From a checkpoint of a small transformer trained on Wikipedia: width 320, rotary positions.
MLP neurons of a small language model. Each row is named by its layer, matrix (down: output weights) and neuron, and shows model dimensions 0-127. Each number is 500 + 25 x the weight over its row's rms, rounded and kept within 0 to 999. Numbers have three digits each. A neuron's up and down rows have the sign that makes its largest values positive.
After each neuron's rows, "fires before" lists the tokens most often just after its 100 highest values on Wikipedia text that the model never trained on.

L5.down384:493480484484502474495518518491518495480496478499478463514522475518531497471474494512529480489495502469471518556499557495529480531482495517538469473558525536495449516465496530454507491523472466492492489493479472493461469437480486467471500558513492489564495504507523494502494503441498491510489465462500515474484492476506506500507520481537519510501551521542503526480533551503473531515505
fires before: " ", " |"

L7.down403:494486525534519575552516506471480480506469503457494555500469517539478460478499515466490506514480549512481474504493508530480492473535495509466474499531512463491511511496504497531492489433475486445503527523530524530509504487517541499559500506524453483513533504497495556530500486501484483485476527494520541478483492477487513473518485474502460500529490530493518488528505480486526489503474
fires before: "1", "0", "2", "3", "5"

L5.down436:509455484484491507498465496466482511505461518508518496512558514506473558489469488484558494531440471503454543513453495538582503469509501516490477465513526490473486489500502509491485453496517533496493482507523482493533463461470495493488495495480486501486519519517479509489548518507544514466484513499516522546469501507520507480498490500454499505484481539555521491480498465510447524500528
fires before: " ", " in"

L8.down409:509518512480487493494468473472459516503508494527499483513522507481458499497519508500522471550560524499472536506474513489564489455495499513481527510504534546488441492472476518495511496487507504531502492529456483490496518501468491504473495501522532526515501506510510482512510488518479460486521490516461457534491491475440518505512485489552510522503511510482505514507539468495514538495504
fires before: " States", ".S", "20", "21", " Kingdom"

L7.down101:502490467512499476500552489542500514513467511517524531511491460523531508537494458457520485521549513477493517529494506491549522475507462496517502485511472518518498487515477473514497474541486477513493504523513511489508481490531501497455533486534516484513451493469525528445480493535487518516519495423493510504508471515510499516495484481505536505542520496532483529479489524497536554481501
fires before: "2", "8", "9", "08", "50"

L4.down53:524480501449493495505512526503504502521575475451525479507508511528487492538494514502470421510498496529499524539568475506427504494514483516495530515533488517493496491534475522557537487470484509494487516515497485444520522479481480442516508480490535445506486474465489474473476502516508533516436510485525486516525488529486514487539511522513516519514543536528489516490503507523518462477539
fires before: " "

L7.down17:486517538494508441531499512515468494550505549502482460510512529551495498512484499458490498481479516492517513513510491502531533525501523506540511500427492505500449528518487470537520499498478537446513497538498485480470502485483448478535506521491462483512542472500533488500466471501484548520494507487512482508470504536537499523483519499489537488545477488548496494490508508499463462500486
fires before: " "

L6.down229:484504454498472510487515497506487541515498479544526495498549478500510510517483487476507475546542453496516514494471494501570506468517528502487502559473523483495530495475537508553460539528516469508485465530485542522480474492511510499530539498509487510474499472510508542502518481528479546526515453499510461467510515468494464481475504510506491483474479518502495537512500497493509489526499
fires before: "-", " |"

L7.down378:533504482527519511483523502551485491554470503463464473521454472519478524507489494552506507481495459516505503506480496504592535486468454537510489512551509539514507486514491479496496508567521465496445501489500458541502482499453501492501509507516503480490521526512476530517502483477537513466485505479478536521505507523525508489453487519459547455483534506469502468504492504468481544522482
fires before: " ", " ("

L6.down236:485489505489477512519521497485455480476476488492492482508489495468462510497456512478433482536496456542543509514493521517447488418484473482478530501493535487451523498530505469525527514462538512470535478529485507486473467549509452498545532528469504499512505542503508492481523479473526537513486505528501543514493467538495459502498492478486499494496519530536497487503469499459448504440508
fires before: "|", "|---|---|---|---|---|---|\n"

L7.down242:516487491512527492473523482512511474475547466526458483457453501515486531506476459461538490531493471513526501501532528462503534540448461476496490461543519487531466453463501514488495533502486496509519478489525527515482553495471485509495518513490532539472500506452487507545491553500515477491474509529507457511498482472514514484461520497527435505461502464505479504475449477473500475471519
fires before: "0", "6", "3", "9", "2", "4"

L6.down201:546509502503524514523519515551491485483452461489534522566459533491495527506459487492544511494515501518501478505493467502519467482514489518486525559451490513534457461471510527494515506467484519519522464536503494496471538530535534505547500493474490501521507525468488528516493517482496491553511507527492439490490489440514465496491534501496501513498470496512485539535486488533515532506518
fires before: "0", "6", "7", "2", "4", "8"

L8.down178:539476499444459492491502512487495502498463489525475470527491509488545524501469522500540502512455473524510497511591521478521453523509479520506518519540484532514490453465534499443501526527525497512495505488479517509522518489497468508499469506468485483459507499488532478526483499484491487490494515535521512513525455521525534526527489491496465542503491545487507490484481502529464475460485
fires before: "3", "9", "4", "23"

L7.down421:471513512506515471515477507541506511518580513500501461500523488518484488451534492510504483474535465480488514483471488510529513423520539494524493493432523521502531494469509517454505487514555542515508500514497511534482485528508489558500483503488527521501481491476543511508515492506442443519448511510488499515470511487513546471515515506478488484461526488524524523501530502454538521490507
fires before: "5", "6", "12", "15", "05", "10"

L4.down41:495454484503442491489480492505481550499451509480488505512474501469489517448495510500517519525510548457472487489500488509567526501491485474439471472464479503518574523496516469506503512537516498505507492502501478521497542509461531510462513490456459527497502507547482490438499465513551443462475478535513500514509538513482527466534488497492484489480485522501542461528508518475461506510551
fires before: "20", "19"

L4.down87:470506467471486528491541472520480465500493499501488469561486519481500479476415472493488514479504520511493518525492483498621508505451488532466491506512493476481488492473461494513522493594528482516456513495528532519469542471504502460518470524498504511491476483500528487509500532493459539510483504503478496485495505522499475490534532479520473522510478544501471521469516501460500491479537
fires before: " ", " C", " –"

L4.down338:496497498498473490470488494502424497497484452504452452494495475502504486464529568522485507478493479485504498477495505504575506441507499513532526521517506472491505580488507501486493486524528522504490468492499509483494474526476495466442469500528517528485482504462520525559511485512576524497503466478481438490488509512497494451490485491495482519483533486477489480528471477546508506483493
fires before: "-", "|"

L7.down6:516520518551507482487516517489480480502465502406478501477513513501469481519464498490485503509485443500522516434486470487496507487503509498469464505466477467500497495488484500509512522538492480498488444491429476492487468508549460539484526527517497455519520490519452473483484508513469471481487531539459508500471484481464497484488447518492501482498481472550516514456491478496454512467478
fires before: "|"

L8.down431:490505461502498540512486531495527524484473469468512465488475512512479458507533463500494527489507547503480471501517516508485510463488453477502515465455476529501474490524546508590475494544503484538478542468497493518473469508472473518454506501453481494500522489523471481481491462494529464461466494469546523497526462499524504502475485535435485504473494530500497503505516500482532484501511
fires before: "2", "3", "16", "k"